config = dict(
    norm_place='pre',
    optimizer='muon_variant',
    learning_rate=0.0125,
    beta1=0.93,
    max_grad_norm=0.5,
)
MLP neurons of a small language model. Each row is named by its layer, matrix (up: input weights; down: output weights) and neuron, and shows model dimensions 0-191. Each number is 500 + 25 x the weight over its row's rms, rounded and kept within 0 to 999. Numbers have three digits each.
Before each neuron's rows, "fires on" lists the tokens most often at its 100 highest values on Wikipedia text that the model never trained on.

fires on: "ur", "ow", "ou", "er", "ap", "2"
L15.up320:530513459531475456477548471530505504525499478471520504534499505450506527517510490536503449447518518510484481573489479494514533506462489529500466486469497466492464476505455491517506519517506478464481487486494531483469495493506497501500518534518532483522520538472482509520511527468523533515505504470516515441502514507503507483526529509524503510504489486525493528459507485550535492495483445527491463499492507495479522482448521464480511481530456509544503457498500535528545462488515465482463471502478477477445529520500497484497519509515501510534507502515552487469494532516550497511
L15.down320:524484475512476458516515460464502514448454495497494513525495499518545485473493510536465533492486460505510526518539514489506500464498530519495536525537480489517477502501546538521446526458503507508493491469515524521520487487493548482484510490487485461490475511526465545513489510480546520492479494491509480490470484474480468487536514544521489496466498470511514555488517513512539474513520474484466475502524478508484528507511520552465491468494474468527434513488507503509474493487565541489533499512522453530513478450519477527513498495497520501499477506489484522543517504480529433481

fires on: " T", "as", " h", "ow", " t"
L8.up72:525546487467496543493471523511524472496460484517483522476479501504515491432489506543487536514468519492484474462481514472486462484515494506539509539524489485494523532485507493475520495526551480487530509483467488507499505504488507514519541437495481506545484514458469513470478518544493461505500502506500478520479499499504531502501483481510488514499546483523482525546479503493512494480484479551487496533526475515509513496512502528541509478517446543513507473466572492442468496464472531522503531505510488533500515500509497489506512557476473510525550516498523522511457525481428498511
L8.down72:480511515561529504433523499493459443530543523467559477546493518506498496463488444498455493557510498552521496498483495516529504495505514496514468505504506471496499495519499451513503462523474484488496493491495525547473527475522502520529500471485507509434455486535528479484482510458522523499495505452515498483537506471498535473520496528470524478510476499507542460487521529509474539527512530502516517533521501477502501477485488497486529493507522498496523495483485506490512503539526488532530450487507475525477488505552510511507476478457522530478497493504482510503485435495467518483

fires on: " S", "s", " s", "S", " re", "ra"
L17.up732:494482517516471569518508559478484517448480479510485483515509525493527485468468522531535509516541512512518522481504529504483530531477456473510490551484526512527523445469518464477491479497543470456516497512521459490520460460521464491507510473494504504467507499484450467514501531491534476456508500481464461502484488475529490520458476501500491504526476517504535464519487517545503491548502499513544496518468500511483502471504478470492497441481472486539506481509505483487535497479502487489534461524496460542547494489540488511478512518530486502522495516504513477538516491538508534472
L17.down732:469481481494478553543493519540475473499535461520495494478518519511506434485451510470513510553495525483452543536496493475505463515504514514453504550502497491530514441508475523494471530502478502530521504492488483478518485444522482519506513483460445469485483532532469522528517500535500521468529482450509511493527496491520532539486484484462522468502488514484502505490497473496482478511514494512469526488533520500467508490490513489512500488492502497527505507520528506464493490545459538494512557526523508556490485493481512498525506498488510532519511454503536531454512481466441503506

fires on: " S", " im", "s", "S", " Is", " p"
L19.up236:504528492511496502495532512503525522509507489502498498489534551540494483476444530562493492498530533544469517500451475520504484511507486494493493522501508462510480456436481504512504497520536489489494538481491459467520458507471514517462498492503521523483496521507469519481520523535505480461530501470479482530525481451511482489523470551558544510469501492530529541497515485508516510522474516492497517521526500540505470473499495521497535477478498458511486496490478469513482451544531444480478503518523497466508525521531499475495540517520464474482514464476532450549495498494531459508
L19.down236:506508510487543478475454503483527459524496497472459483493514502512536444491503489533522487495470483529498540478503530499507522497455515498479440504501514485520493484499502448519517462522494490520519469487505546475536524494511502523489519519517494510511498506443499501494526552475501535516480525478531463514542531538502584527512508484502502490495509505511481499527436502502533480520495495534464518528499520485500528478483486487538499451490497505511451506499514501481481527527465505497496499488494513524519487489482498516455480463516488491588509508552505455478517466438503479485

fires on: ".", "e", " to", "ly", " also"
L16.up533:494520476511501531485514515539488519470510511500486500505541509446463512497476494523537508513526478497519519489518444519498438526504498487475488489504519456488474498474474493461499538536501482477474491516558524470501511505479547531536527525504501480477458522480541467472473513514504575527584481503513486500479495496533435504472499512516462515507453456539496515536509520471464508512473507496462518499522482480512463490519501450508510521522503532509543496537495522491491501478518467479507520527517492496501457492493494493487486500523502458533459466480502513520492459528480499505
L16.down533:522515503504497527510508459487526552530495503484464488541471520454472518493499456526507517526459520486537543446509516513507514504477499435478501525522501502526540515491503500506496496514485505482549472494511525544461541527526514500479527480482558509496465481557501525500494435519501497488468504510490510472533447509494506511498454498492476520470490512459460508483513512508486468485492501514495453520525553447460520498519495477488485503507490428506550524474476504495510480478502486502508507493525537499542516543505491512478515480508515516501474477517458504500505441498487519474

fires on: " of", " for", " &"
L5.up511:468545525508491530478482496485501532483527481512508478494512511462482507496477536478528500483540467510529479512468491519517467517490512448492506468474501485557508521497525551513505536522551524516509547468522487492529505458488475496495489491477496445494495533484551503497499491487494450521536513526512504509534518489469469470485515481530493500508472512490455524509464528521503540476492496508514464497526471497537477515496493555501500534506477517554541499522480477527468456478493468521519498523475496486481488442482496499561501542515486456440510512537518476519482493469467503479
L5.down511:524514533489503517556488493485517521503494468517493483520473542470501477495486542527499534529515478484528468517492530553499491507524543491494531481491495529521502538475512476481478524447497501506505481484502487498492489515500517514503533485499526437439451499539462483459456508497515484475530487512515494485498480484540474491509543461515471536516519502503500510510501456498496525496555498509494481506527559489459508532507535453501439484507510493535553503515499447495490520461515478535465524489478480492448492498471503511489517556509473463480498518515491472460501510542501490475

fires on: " S", " s"
L16.up323:495481500502478504469483510483532453504461502483495557520469492498482484479478551523478535498472519517487514530557474534511489489503498520524497499467471524503543447527487493542510494494512506465483493483512532497521499516532509493514517490470475495460506495518472494476509506475474508491471495472528512509495522508479554522473525509540497461518523486480516529488496481470535488459499483508517514544531461507462526494443482563513482512451466526519539431508468528531493499510496539496440459475484470550489502529531512500521484508489502524512498510526480462509557508514474514506
L16.down323:519544507500520533490494506521499518566517487539487458517492501491469497502467496556479504555516481528453525519490509461526514542495494549477480512487524527540466488470514486483460508473526490490538471502471545512519503459491524524489486468488530457515524534509438509500469528500469444442464542497457455525519485524493543506512471497481475497505467520507483508489485488531490536491484486512481509505540477524494522502512482479536470510476505471470481542506508493498527476505513514493468520492500506468467503482531488512503449472524513520481500476535493520460501514476479510543

fires on: "S", " s", "s", "os", " res", " S"
L15.up36:493523501491487521478490535495481450491503459516470526487530524489499485461478535571492508492509510499478531510494497478481476481522477465494497515543497535495495492501520493483516492492528482536492484492510505517528499483520478516472507451532500479456540547533463487479482501508484477465505465472527484473554494534531545500483494539507515444437518525484478498520521521504526498461521490555541541544512478526490511502518441507508472441505466462507470478508507531528493510463493520508480464513496489479515481500517486467471496533509502503524531531480507447558491517497502494495
L15.down36:507485492479490534473506503505531481522527518501509514500496478508505533495479512511490507504470470528521491528523496508546491495516524507464466487488502459479497491464493495474488483512510506428497482520475475474477525502504536519501477496456536501517534500540504494487450538489531485502504497517467525531567472456436543540532466550475513501541445505493478538474494530491498518500479486515479491484532525504546467501503509516494479549496538483459493534465464525458534485549457509529530462499484476506501493484529480514442498497540516536533480505481524505497496490516484481521

fires on: "en", "ly", "b", "ult", "o", "an"
L7.up556:491456523490492558508467497493481470468482477511512548513490536503465510495429513473481506494523481513490494531495480494482500472490488508498491531508459487522486492538478506509495477495507480474565543522483544476478510523496488540562460521506529497534509495484490489501480491518467536484565466495488490524512481482516500515491464509500561456474461529521493445525484500473482505485530496524487510483513548484472491527520488532551508444514486498519467460486476495451493473499544482476534501509527528487496527512480504464490473501494495550495505529513503526503539485504534523527
L7.down556:491491542488497469523521512522469500498482507456523519510518503492524502521501489508504512513485537512501515469493493503500500537485509510463458511482547493536500479490489487529476495509505544475475528501469462528515483481510494511529550472488483484485478454535461495460481483495531500516507523465525492509478426553478449474469507524460533464483509476514489482472462515478488480501495479500510537547509454461538495483573534486459503487546470488483524473471517530521529476496519492495469550474519514495511467501482480534534478508484510486543485570480488486512533511505512488504

fires on: " dep", " Rep", " Dep", "pp", "ep", "emb"
L3.up726:461495474521520518511533527482474528514485479520520470529506479510492563514479506522501489487462464505484503513543467495506473478513433472466497502514530473525501490514464487489538497520501554488491547464500510526458502531501515508502485513493538517572522485468500465488538514481510495548473535514465493478467505505495506519543517518544484513503499557521516475428503511487455516567464497500509470499527462498507488510500466530484510496479495520518495501476474522489460492494513470503514502495486509493488511504469500485464519490473498473442491515504482458534506546483509516446
L3.down726:485558488525481460511493512499510508488470511519509483490518510483496491535480497521499481516477461493485481484561490499474481505449478495461472498530520466528511546467469487522521495495525451512473548521534525526464523477493503462523510470527519470523522499443493491506499467506494518471521474471527472476496478506515542505511495489492516487501519566532493461441508507492509540507504496546481471526500508503541522495498483489489487491506520478513521504527486496477475506553492534467541507449469509499501522508475553515456533493519458495504444492508509528546479528491500507435

fires on: "ri", " tri"
L3.up59:523521464487503515459481471509530543529520466503535485482528538513460468526513492465518498499498518504473486488518481468510518547485491492478480479491519449482495544491530512486472504466513525484499523479474481534551509490443463484493502484523475551505493518500538480542503484502501508522510524470491465507535534494486474525495458532492493457513496490469520440508534540501538518483541530498517505494484443542480494524530494479544537496477485521524508518481527506468473502505491468507483479492465458518443496530502488519497496479463528492456520493512477505550500513475556499509
L3.down59:534523500511489511503493487500556494511503472526550487469533489449470537480488469465472511474532471524493509512471459462506513521464520531508529465464471461468469521486518466492470474461513493500525533517494497518482475513434479479527487513532500549472510454508500482519488549538549496485518533492508486522514515487505473522518468476496495516491484459499470443490526542467525504517555509510528506511469458517496561542533518458507511487477485554469509491534524488516519523503490475517484503507497499496504478524523479522492499499524523502455517501498520482521481525509539495489

fires on: "an", " for", "a", "o", " at", " and"
L10.up472:474504512453486520489460487467500513524493473479488489499486487495487528482485538486547461517494495488536513481461482530461496514455497493506531450530502478509476515537477545516529514515519506512514510505517499535489513517513502468522540535487471506447496519491555503475499521491508469534499505538486526487458468496513516511502484494517462454478521480505484552518473496510479521518498522513467518511513527514504520489490483490479452522498461512466542522509489485490459491444510473479482516437462470451512519495543537518516498453530536572483522498546515478499503536499511499461
L10.down472:517484509540515482529553477498525545485492494516547497471483505502490485498515531460518550492500469516507513464540510475481497468509519519474471523474513487494515519487497461526495526516507468496460473503476476520537528526519471471502502486495536492518491460493466502474476520519487538484502499516502456459507477510438457517520476471534496496525512502472471467527515529510514488494530492471481472499473477498490464481531582502492540505494502499557474496494460489478474522466514510459496528557496534471491487525478483505496503529512481460556489514541497464480525473549502529496

fires on: "ur", "ar", "ap", "rough", "est"
L7.up244:507523508519493481508530490493528470512498472528543489484500517506455475553486465470491496507511532467527486524510551517501496499505481523484487517460456479473539504485491532486516479517543482469479505513544525509491516512507484509475487467454501511504481501525535526522524485499497529483489513480519546487520521538534513553507486502520521515508571510518510554444475478502480477487457448515489496520475519448482463544494488489522527515485475473510493462497530480497526470524499495512503448521473466469458523478504485458462527525476484516505469441526504499493553498494522509483
L7.down244:514454502497484509512484489529506479483482551474547508518514487504493539522497497555520490473510546466530477518523497480483506483465514549551476500506479487443525530494469488517496461468500541509500532499450571495499522497500462524493492490486476492488472470499499519494469481523502478529530484510519470519495476469518529486497516504519514511483492512490491535506466504478509523537470485513483518475472517532514509543501496527514443443467545507490485453483536508490503462499467496503520514517529563497492466502501503507512449483499523516516461555470487544505508511476509525445

fires on: "-", "h", " War", " h", " T", "f"
L10.up534:545502517519451468441431526550510479505472482541489492441494506502471473493449501529464522474499510498503503500476480503481493484506508520458507482536494466512505507505466470510533488507525493504476540508529451478500528501508535475504488488499506515551484473521534482481511500538516489468540537503483534486513470517539565441483523472498460497514497506500490494502522487522538488527455487521478521487514486492478510500502508509471542474500482504518520478467494548423553505498493508516524516472489478518514471527520518503508491490514500536511533495508513521505471536476477470534
L10.down534:486473519461489501514440512459519525524482506515485486535472493524542496488514514453515506486493474520446512535525501515466480542529469522538484524469480502491488517500529475549488451527500527487492492497458510554464497428482532488515505470487472466469509491472510524496524493511464488484441498473502456527493492508435497496483467481537525493495486533485495519485494491481504524489462499541517511497549502493529514519523517488502493509550524505468525511499506505550501508498515509478477514495530510505507493476524509540500501449533460515473492475549495532472516444519520523513

fires on: "^{", "_{", "|", " Rep", "{", " Dep"
L3.up335:491533488469515515498465507513468493510551541535506474454471459494511469521489523524532477498495469506526501511496510471481517505508464530522467505481494511477481506524486488480506511514491501530524503497479517516480458474485521442464521478485486545528492483457521483514505471504491464517501532553493437487524534550526519491521461520552525526496510552489514467476507428495504525494459511510474523498520464549488481510521481522504524496514497522502511546483478523461479514504490521495534530464482431476460471532473516523484514500525522499472513522475495496531526485508487540506
L3.down335:514511492485524486518484478534502520527488508536516513460507464493510487503500522522489532499517457545528511542506547482508475493498552504473482522470515518505522525481493506489520507479511470567483468487537497461485473508497477490497522483504499520479462531466483449517528483540444483495499465506493463497521475509534481545508464516519493483524497504514488472472507468502520514497532518448494512500505519504491474488493504559509514465546511495518487523538492461470502501526494565443457470512530540524542463501475518563465465506512488488493514522475474494508526463521478516462

fires on: "or", "ed", "on", "ear", "er", "ol"
L9.up548:537503532515504519500468495525475469486504480512500504498503482511521463485498493516543483547531509491523497468537551475507501466517522482468501521499495469466528485489507485529512521479511495472475535532495489502477524475505498487543514491495539499515473522491502520489468542508474507467477516535527500505488449460542498537501458449526464513468487539487489516516490488502513492472520543556466485488501507488499501528487524450473519554473491462488498511465514523483525511494499483518506477536549493484457499513491498512490491529540469479424575453517470511517469538487509470525
L9.down548:513486497461505523495460498508509522503492493487475511519469478481508480519492534535490481493532502514495491478494511464499488538489533521519476541497489483499535498525460492501485504486502507525475508479491501481523492464465513526521485482490480517516509498535502481455557493502500470515507524504526518479552500512492458510497511468530482557485486505458496454507503522546543472478542498512511502517460490479507484478535499468496476498521499548475531459461506475498517426527542482504519471540499480540534437467446508553478507481488486561502528517532520467506470455484541519486

fires on: " of", ".", " in", " feat", " season", " year"
L5.up57:460499506524484507468519487508492514502506490476486517472459515503477501493521505516512468471476447494489548521478491535462475506517530506506488496481540484509542511518496522515521493505506531485498487482522479488506522525486489494504490479436519527465466553519542500522469498497531571504511520540547470528496583509508519490515496494512486506480457492532499504553453520478463531456491497517492469484507462486501482471490479478545507471523516521534504522512477475475492506491490526496468476518493496481486481487495542523532540527481473483563487519508478496478469537497419487500
L5.down57:479488516534477475518501487456428536509540495480518540508498508482468480522513472529505467525518466503477509488451491534496493497533522552523548461510513564500477491495511546505513507507482516506493517504538511478473499508496499496519487501479563523482486479516525487522490500474526527497479481528495474548486521490515528473524485513513475478510514475514531528521456505468525516474527438465499521535537511483480520502492497527524472458502474515479517522515501454499481497499494449515466460492521481461465483459518526490490522495475484513460490523503515549469526514551467502460

fires on: " s", " S", " is", "ake", "akes", "ind"
L15.up555:526524510506485546477487565488502459493503481515497511492545532510443490519421537559520498534523476509491520486487481505493502488481500486537471513513525469480449481504520447472501500528448493518503487511481520517502510504532490529531484494534495500506469514507543472505480546483491528517485541509509503527517536491481517476476462502528507467536536492464477483507516530530469482491533488499481550507520508482510508530491525510489464446470525482498476492517504501520511477465494485495500512554503458483509502470495457476473443517496486511483506504469499486500492554560465504496
L15.down555:514418539455502580508467489509538500508536485533496482514513550506478498510454493486469551541457511520472517510491495513504475503506522499480471472486495497506494485509489480460474493490482517495542502515488469515482493497520458555482479485519510481492519530540446497517523542481510491461511548450474508514531503517515507548499502517533545510514520458453501488502522524505492485462475526508466503544531509515500489509490486486469475513499501449463470480515484483499506478542488498544498494522508473507488481475522515487494475515492466496476459513538532510536536476507484484482

fires on: "ake", " z", "ene", "id", " took", " occ"
L3.up683:533521530527475513513487532541505548495510504456504533468509494536483456518516519494533458500495505526502545474476484496536513493535499494528411520501528474500454529526491498452482495526508509500512539525515526502495486552503482498500488500485477480519471500503483517487459483482498454486506485496485482528476516536474424472503539483484538491480520497515524493543490504474509563506542502489490504460477501440477523493472541520530543473457470494514538516532526494525486506466509477530505521495484565485498473500514497476468507493508500504519477510487490515497509516478474517508
L3.down683:457505483486479481525488483482476511485500493519531546507535471492453457513517519483466536489451474522512496454480483492507530479506491494505452485481480476481469481494516501452518518509538529457445467500469444515486483503537519479536510498487512473522540501522496512507522484503521508462510497494511496495523477556455490510510522522469521494456503487517452525523485506542468544522504482503523468515517515461489511498526525521528520481506504491501495513506481541533509468517467545506474538498518525528507477498506495456474478481523527519517510465491574556496514546479540503482

fires on: "e", "er", "ly", " well", "es"
L11.up9:531516477483500481479475493529506512458482531504502510513544473508482481528515498532528465469488493560523470505484549500508505500506488541506519493514500508459498493491514517460484536549493489491481526476525504481488487494506526565464502513481512483507453545534497515506498515501469484482475503518519451490500517467488487538456499498507534509475475532496490503512479508542493525495474498534413526496493511460490453531500533465519495486490443462531540480497510508547458526517470479502497557494528529449485472472494500499496508480546538492547477511489493481493516507551510493499
L11.down9:517454497489480494555476512522484510496505526503490462504520537462551497521491500456486495483508498501504486494514492462481490458491502497540527555523518485514497539526500493466534499537496550508535507509491482464501561476499510527478496453504504476497510486447465526513548454500489491501480518532523560517498475543492468513501475496494454483557483520499515470470521528510494502459471514511507474470485516483504464502538470479454510540508531525470499526443464471515495504509497493485514461516525535471511520463485521532498452484494465497487500483541533532495470482497507512490

fires on: "ric", "–", " of", "adium", " ac", "ect"
L5.up166:524508517502478514496491515532519520515505498458446503549500522498474483477511492469505504521500506521450501486523508528529512545490523520527529470463544499504520553449535503507452525492532492526538497478479487505450531488463480486489504494481485531488490563458521518513519477418502525519469510504488492521481514498515481499533523494507515515501513471495431512510491483506444517461527504517498491517496468503500511497494461504504496484495485466526575527488530488561537486457474491514504505492498497511501464476469499506503510519502488508479542493487469477524462550536481473479
L5.down166:523536510498499471523500517498555509438522452483478478506506512447502500479476520575508504484521518525483476504499488470536554473534506516508502464474508501469489489487469473522462482507507505523489501502476438503456488522498468490481519470593508496483479481479510508508517456469475498545506462540505501502507519502484459502498521499513511514482515474536476475483492474453468558518543531492530501532524498489502546489521493483499533487505467499451515494503527501476507490518512474522527500520546481472495493503491519498523525480482512506522483493514499534547471503479554485524

fires on: "in", "e", "ot", "o", "pt"
L9.up51:462483475498474502500523492551467535482529516520568476458535495446522488480500517517473502488525486508508481559507506498489493457514465517480479468480518479499521532442479505531505500497537514534507537451518525502495495479478506510480479517480473534519449515493541474488477530473475506487500459465456521471545508498506481504508492475487515493512518524497535503485420466495485539532456510517491488511499510552481520523525510492539506481517520482507498456545493533491513504517520493480479512502482481503546542517484494501470497485491527506484488505496453534480492473492543551512
L9.down51:554516475492538504541516526513514488497509492508453517518493506531472517512454515474506479506515516498495475488500518501507490469493498470499495468521477492513536464526444457496527531505482500473481509463515562497502495517509518547483460506474523485472521476528491538460494495517495541457517517516450485471506451481486513518535486455468481510519540498463501524505511499498499506519493457505463499522525519499475450504549489511511511515472508494479460591463485490480531521524495472486527515523484518536524472479476481535473493469491481459496511478522507529511551515512456532509

fires on: "ri", "qu", "re", "l", "ro", "n"
L7.up371:550502494542530506475522471481463547463528514524530514454537471457472540536494497530519510495502487528486507526457459514456523524465492478453489455485488520492525516513518493476458488474505517478514495481502499490538490504508469517487486474462501528505487471490518490548479499483525543506523476494522500504520489459511492513482477472509495513500488496505505472467483538479526491489546474473482526516492502544445491545487409488503511514489541521499489496504493500502505518519478536507491496488496483529536510528542524497533552504506507541440495489480504502507504496480559516460
L7.down371:511494493484475506502481501510512525508451487484543499471518518465457544519529492531502503486519565489497515461474546474476509470496539522491509439461490522485514494481515532523509456481442520509525495496465470480510554491483496483529485508528498542501460481455440548511472493511519532523513528494497522517478441514493497509484496496477523499533508519498496514568499566493531495501508520512522525484510522508513518476518542488522446494457503495521508489467506478528449506491499488471521505487524498463468473468530544491525523498509484484526496478523516502528471483472496503517

fires on: " U", " E", " var", " of", "E", " on"
L5.up758:519508499529483483507497486503576530468519536519496538524490474473505508453465526502503464464482490521525448481503474505531508504505505488504522501461529517512537499505498502524517461494522528520509526506543463479490507502534498492487513474489477494491481520494505486483530492497493456492513518486478508510535528486490478480502487520554522469552512493505475534474550503512517462505483487514450489460452490431465473531489488511518547515455512508560535461492497497493479488518487508486464533498547506526465459496504533494531507514558465504485454528496499521508456532490472509496
L5.down758:535513494528471513519502506498503530485495531504546487468525511513480492507489482458469498511501535511492480498522498530520507489530521511474501444490512500478521481471523535493536514526444448495493505533468497514474486481525485467529507477502472440476518509511543508501506541498530486490506482496519538539427495541507492475494475450523515517561543520534512510488524525481523547521517505490477469505461506447540493472503475492457504497505470497497501472524469482531508565525497447522487542479521503471517506500509529458489496495467483463506484536465493496529489486499459489499

fires on: "er", "ost", "ter", "her", "om", "ap"
L11.up748:518490498494454474494507496513515438492513503490495471538486480468527484533494495501489519446479526528489469509443512453514544454463488548565499475489490515516473511549489517513508512492462501549477458493509451510495487522507527535484509529501530540501474511575481489514528562495458509531464525527498502481481494508528510504491474490492517470490470526478562492508516516532521502458478459524495479515489544473503527495475502526525522510485470522494530467489533555485512505480524489499499487515485480532506489475481510460526513519466513480478505501506499514480478506529499523480
L11.down748:526517525489494524503513458516496455490472456494454494506483520496452531489529490556480533505483472487501484543504475476466457477545505510481509520513538455493512509504517503485508512530533479531509519512498523518501483452473473517510498470505512482489524457496479525486493500539502463545519524478518475506523510493549475495490552528481468496466511515474522497557513569496493481528526513496492483490480495459500505509521528522453522480467494516486519555491495482545470477516545502489509479500463487444507487490506489480539540491487545500516477471456487510528463504523466465521

fires on: " ne", "s", "e", "el", "in", "ell"
L15.up339:528520496476497507484482490543489513504507480523460497487479493499511506520485492526454494502519500492464511517467521480483502478514493481481519457525468499482546486501509496486543518527505516512508534477467486480483492536404484516511528527486500562461501494505468500509516507498501500507469491479493509513515500533508468492538533501497483481522534475472500535517447477515562503564506460464471494474501550539477519484533489501558500511483466513523527474510490525513448498509492468511471495517531490494539528447498443538490534520518501480476543494503479538550484479493485519495
L15.down339:473525513487528437486541513515512527494517466482531511527462462524449495469529521470485497513480531550500515480476465509513449533496491441470499480513528511524487494496553517504480541477478456518496491515524482539477478503492513479461508514492507509502528486445491548489487531545511463474492497488455522512489487503509458496567469523503549517509514528534524496508487477524534476502498511499510523520477513491496477507478451511509545509465493524514479506455500539516499497485473490517502525517516486502491515511524475503455548439509504524482521476476522542502532516488496494467

fires on: "ed", "er", "hed", "h", " to"
L12.up694:492455512503484499496479542526514483471493451488461516479538497505517464521536478503505534501505479484527469499507516520489518484455508546518512463497431521486498540512475500500458537518517487474510531517566517507511542502475466511540503475490525518526513474488517518481541454489463547538501519455507465477490476449526476512470496499518504503491465548526474467469518504510503484485522532517472485529529491496495524494481507506515486465472494503480502514483514506494524530494544459466467459513524472487530491474478484510493526523517503524454548495441509514516501509505521507555
L12.down694:510489457462498540501498478472490536475499506489499497489496489494507500505478487546502560558532492493528500473529497517524512509531515505502520480548483511506507508534481474457509545487469469520508515503501466525506480510489472490483481496499541478485534510485454517510493473540483515517516523459453454494495501504497512531506491519507481476520501556468485548481458550499491488492559496527493493526546478495534482460502503511479503454472536494455523469518477514461498465480507492531502464495464503497540473490520510515503478543500527491479470469520473549503547488545455532536

fires on: "an", " took", " South", "akes", "z", "ake"
L5.up364:494478478495539521480505522496489491520483501515531547474485499487448510482503543477527506548489499534488508528490489492497480468494516527513477516546495519523484491534489462516483554509510483449482514488502507490506508504536476471483498475521494510469503493552548551495492513522468525505512509488477474534476493562512459486451487501499508469472537515508532540510455520505462535513493516514475493530530523495453509446484492523489527508487432485530492456481496471509527496499477486532442492516529544470503497525524484512451509500487506532461458485502505521489535504494457543504
L5.down364:513487463468521451501487473478511489507536483496493525518521504503503548487517517500529492521466493562527499481489457519531506494487507514490453469485477526467518493518474435493502503515511514512509492492474478498489509539497472507523476494493480471489554482549448523456561492460475509526474516501450489518499461489513505515486515538496496507520487525568505493534474507465495503534492492500499483558514534469532507427496527497512493493501451506513475508483498517460488526495529473542484509500480501489524534535515463522462466536460509517519476511497539546507519502484512487479

fires on: "o", "ly", "en", "act", "est", "d"
L8.up186:493512493461511474522500545495483515520495479519527485480505538526432523504502493520500511457508505511477519515512464459512516488484501533505452527520482484482534507518496502478453497533514491491521493513487474513549449520496515496520530449456496457484485489506534444524511486488509530487545468478485516501535513470521507526490519469498536476471514540563519462506458509529499474520530507490496530484510559472525481484519497520527491467510490481447494458492495507465445457490529498517498474502507543515486514493474563502515473467508505496514493494528492527508452538508513535490
L8.down186:521515472497516506482533496513558510498520514503559506506514491504490505526477517516526467458481472513540526522465494488459509434489506470470535537454532496531525484516541493507576513503471509522522485499479506499490522521473538502476494514504480486537487527477487495508536501499469481470482504472512486507510478502510511522545540523491458515493500489484516518522482484503470491509510483507502486494455460485510487449479466504472483482513476492458510575493510466490545520489519459511521461475541542530497483524475512458515488510448474541500492512521498482512538453463474500532

fires on: "ro", "ri", "ra", " en", " bec", "oci"
L5.up516:467518526538497520491451506567465491545524487480498504474503485490444488502480520483483487486544540525470491517487478512481519505498528526498499510508517497480517522510527535481481498532533517475453494515492470499496540499489468522510505480530487495499475480526533517555440488499490525461500486504482491490485493525529479513496517486487488488482517469496516503544505519493545503471499520500493518479475498525472531494446523460503514520527469502513500490571490498475502464498571532492487513451445536472472541537508477471497553535484465476506452476502509547496506534495508512498
L5.down516:460566464520458486482481495533519573498518499498506512479479501472525517449513542496513483488464542532465527516491478514484508510520475495506525482470535557520504525504534520524489513497476469512482531481503510515506489505456505499492478461449503499435471509484562489536477507524509483463498512490494489482482498508515549499523523497493523526540505538461495509495467527491500487535469482478528518463513521482510512481514506494511489463491481484490527474530433495507532489461506508528499527490473496458493504535504470449471516530536500501467503484475529514509496517524557524496

fires on: " prov", "ri", " Gu", "qu", " rece"
L8.up629:489506500516551543468534462527487529474466497541522519457512510494472535465508543480500518471517519531446502512472506494492475557511514487495472507516513494534533456521521473467462526509523480516481451487499533500489488495462464526517500488514474505497536494500501485537495536495479469499518508498511520485510502488551454476542496470520475485488534525533529497539495536483532513508541529459518527477450482517450539480494489455507521520511501516504472468503511508488492508461518532511518501523479497490493485498509485518489546470512436476507518463492488473527466547458514498480
L8.down629:495499514486531538473501503522499505497493502489508462496514469492497545497455478516479500479505500476464474496461502513505467510470513543477518495560472529492513491473529449509482530488497505536551534476468555525510480488458470488500540524520497517457549504496489517483490430509526509513489515520514485509529516503542502513533500513486495482497530487473483449500500497540520572506477498506560471464460492518508488526524511482494491482486501520509463499486504492505506482536538463513515552517415516515492482458508485498540532506550491499550515493478486499484496494485522495480

fires on: " S", "s"
L19.up78:533507520515497482494474559505500472522493517503468520510545503502499465500483522515489518499488544536511483513510479479560520530503477452480483526473532467531473475500518418489508487479521499513555518539499526493511494502529492494515530464506483517474476517508501510469512547466522469480481510483501466529518477482478494506481497480512489468486548499504457490533504484493464522458469496443498526518521458514496519492433513501503509491477499499481490501498492463496503537537510500522517485545468484531458494494538526519472462509484492521514552501547536448513488527497491455537
L19.down78:496495485467531568491516517525505493553521481525479503492502518506479494489468507496499518501476510555459533544459474468525504483492497482501495479499510523511507484483546500465435508448458499479556521486475544499517508494518508524501535488491502489513528519515498515496479538452514480494508537519500522520555471473489515481488512519509471428535494516445448516536509463489526487479508480479504525468524508504551540470517502478457483481477491509501461514491450492482501503500463520510483479533490458509499500500516466489524497511482519547490524509507543501475541536501480503477